config.toml
num_hidden_layers = 12
num_key_value_heads = 3
vocab_size = 8192
parallel_block = true
init = "normal"
init_std_qkv = 0.0255
init_std_o = 0.00519
init_std_down = 0.00519
init_out_by_depth = true
optimizer = "muon_variant"
beta1 = 0.9
decay_shape = "linear"
max_seq_len = 256
doc_mask = true
max_steps = 4860
MLP neurons of a small language model. Each row is named by its layer, matrix (down: output weights) and neuron, and shows model dimensions 112-303. Each number is 500 + 40 x the weight over its row's rms, rounded and kept within 0 to 999. Numbers have three digits each.
After each neuron's rows, "raises" lists the tokens whose logits its output raises most directly, leaving later layers aside.

L9.down438:472436487515446498485584492581547493560471580525510481491480508480498473520504488492535445557555544508507464486510521526513518474444488527496525495500530488545529464528551472506447481472513570551531492634530581570538469427511494551528512478511500506490486482501429557438433485538450505413417426479424441549420539539424440417445553532517519483454495461527565493399509471517502506499554545471482549509458500538519454510421456547545498489450473521456477480485501548547474501555461468424523551521492501490486490481538514465527490544510535507522526481517485488499420452489455511530
raises: "ief", "leg", " km^{2})", "hest", "ient"

L9.down500:468443521499522511461505488479500517477466514523513523513435522444511457515499550527455496502505509443464553549533297496495417475487531559503631488507562482495552473500506539488529520501567448534465518535544502470526459559505484446486538462569557488449447454485500533573506501441477539500559489553474547506486434530495519523531545516475470536462526487433499486498485460486534568614518476461488461512500504468531503514490490487408480509518511438563489482489503495459523543499534496534524533474481517491471472505537450479471548562531468489542479495506516571459501510485459468580
raises: "ther", "ares", "els", "el,", "ense"

L4.down1499:454472483551554499511477602516475446521482441436513573539434527532482467517554493475474468500495558432497450518469473506483507460411421490420554544515525496451476468535461473446453519533417461554453467473522580504528551446536527477454497557490538458461525514556481509564586504473534491526516528520496507491508499484446459512552448540589460551538424549495502540490495524439494553518432475492422420537494461461473472367565554525447470465555485520472469449505501498524559499479471523496561482400484421470518520473449446454456491502515478546460556588528508474525507514459513505537
raises: "ised", "ized", "ian", "ize", "ary"

L9.down41:494458500549450495511506546437493494549472518500439482515522469426476589465468478494453514447481449502453495497585495511514532454539515559472464534447474506485511533524503565509481447485426470515439507502542532423459518459502483532413435500443544408517492533482427456537555507547541453504499534541553583559488441452508533455524579453479495490515558503512496475459563518523501547511445498490448480464542463502548473482539507554551455513394519513421581519515518426465533535514533505533532550435496538504585473440482555479454433484533477565472484589517486510521484437540436463545
raises: "ised", "ized", "while", "med", "amed"

L9.down730:509572501538551475589440405555465497468516496470472484543543574532516512509514477420458467499502498485480550421546562434520503561626525508466531454465535508475451495497389549533480542486549548496523471469465497484550459464504478529524515537525485473523497440519567440495505562499498559473494546470456449515495473535483511552581541499501482525546443493477445527484387499485478482464535571526490494463551580517474562471451530444544468475516510482481520510453462501516529516483537465449473474453505518494457564475460521526468506512512437475425525577540499473529485553488512512486
raises: "on", "rance", "se", " way", " list"

L9.down1425:555495469545545513524514445476523440486494521562500493499490489491482514456469468516583409403511539499581511490474511451533544504483511483520476440519613477513588561535499465500479470541553441486534483481467479487492512527504527512490516515506480514551463561529488479479497439523482470469465462523524543500500524502561540481566573417482512525479472460507450408498559476437572484528480465499511463427533505501550512511527529559490460442517503519488501435470479471546464525449509552522486475516485537491456493558425460506518532507553522575526529506518571634494517520513442487404
raises: " times", "ently", " tim", " days", "ally,"

L9.down415:527447460463457500470437431489473509539538515528500489496558535487461385541409518483483516423541503483451497502487509505515496485521534494426555500490509442592586463459483539524464508550499451576449497462510471545535518445493480477491523513444510458467518442537556439505527482502475434464527456470499405542554428465533593503504483514475512454514484518517494500401473518477525486511476492453480488530492448490540585451483538489440515482550457488511383482462523433473489460509501569488445543525450535527568510454493468437485450522541461492553547544536571524466421461554454470425
raises: "s.", "s,", "s==", "s)", "s:"

L9.down701:520568491601494428522497493461504506521536516488501539475528467512482503483484458453492437481499496491473490485439490511566460490528445536522415556481512529527501598584491568548427555456566537460466476357578481464543555535524462575494486542501540539527536406466539479534452495555535463453537480487507535495486487470500527527519510512491502544493503518503489556484448538499452494456516467547466451484532521432497561531528449559497559478484493443498521545530432511493589494460507559497459499485444514494523528528517540544467507446527515471451532506499506491472536473453586569482
raises: "ally", "ative", "aries", "ively", "ary"

L9.down1300:527448493482480440493497512528482477535463420567509469515461551500536489500470457572515600514518463531500486519491466539535567461477476490472456428544522505489444500501478518593490504511460515509486500476515490526469497554445513533404537451463459546509530526487474439492470543474461512533459582418500580520517508524515474494549504405450547440500431515456537499416528500506487513560480463471518531470514564503520455474502460525491573482484524583503464503415500429475532478489490489511512441508511418525555543502520530494559514530457436510445502575559497462477476545496501561495
raises: " performed", "ributed", "ted", " built", "iced"

L7.down785:528503493462491553505479553482444436463548479537535474488584455495546546480473542439519484466453503508547606567537564511474444539485417517521497550512447547514522468503497507504460457476556558502541509617476508508496556357484533433516508500471589441443454471472500518527548527477487491542473542490453501551532469516486469548456512489480587485529484510541424454503546444517438550425551466548452495518525539476468538459534526433532454494550501539475538475528492500493470512464468476470486556468548476500542593483555482506524472485480501512524491527487480456536478499551402474512
raises: " than", "iz", "ish", "ized", "ised"

L9.down1181:517441590514497543473507508484469470425539474532524473373522550504460532503417429497493475450491514509535616424541348477485485490484439534541535491493460495456499545489543466467499565457518518447546512471495506483502557538461512501487451514480531455476533467553595434526559520552531499554532485491468548507600549548471507512539481390484531466533503479512489483513523453488518473498506522469499612519445500575472521461482470525483575504449527516458531447545459493500466541521425542479492564511475482541501486562452480545435532547413457428529514440562495499475500547500474510536
raises: "ure,", "ure.", "old", "ton,", "ova"

L7.down1517:422576479455445482514495528480429489528484536528443500521521492569461442476486455457503487536478502517537512492601440534533479451436566500505490518445503479491464471482531527477429479513540507534401507468455444524516576467490535486518401460495570498524547578412448477466515561486480507461493496491514507510434544519483504527538448506561526575502522554551496507464489423510507513524536477519562436488447430512447508566471482476510553529497512505568535497560514528474467465509496464515503547554532533494493531534502483525482563491544462558547505523446494536552467528505469437460
raises: "cept", "rog", "ecut", "stit", "ception"

L9.down248:507513490430506545457516494505534486519481449509498477508539514540535528459532520563509604470562488524508489476530448451518520543466485575465495434534537505513504513497419502498494512475425489485438523517489479421453549546571442436590555546532470539528553487493518503457484509513589573451480447506525460429560538528523553483526503578464559460424491448536492479447513493518451473452526557496476490471480448538441521467499505543533485472555528466552484535556534479447518479515491481476466500496517508510495561409452603472487519573519511565451526547506497546415451505539524468501
raises: "s;", "s.", "s,", "s)", "ests"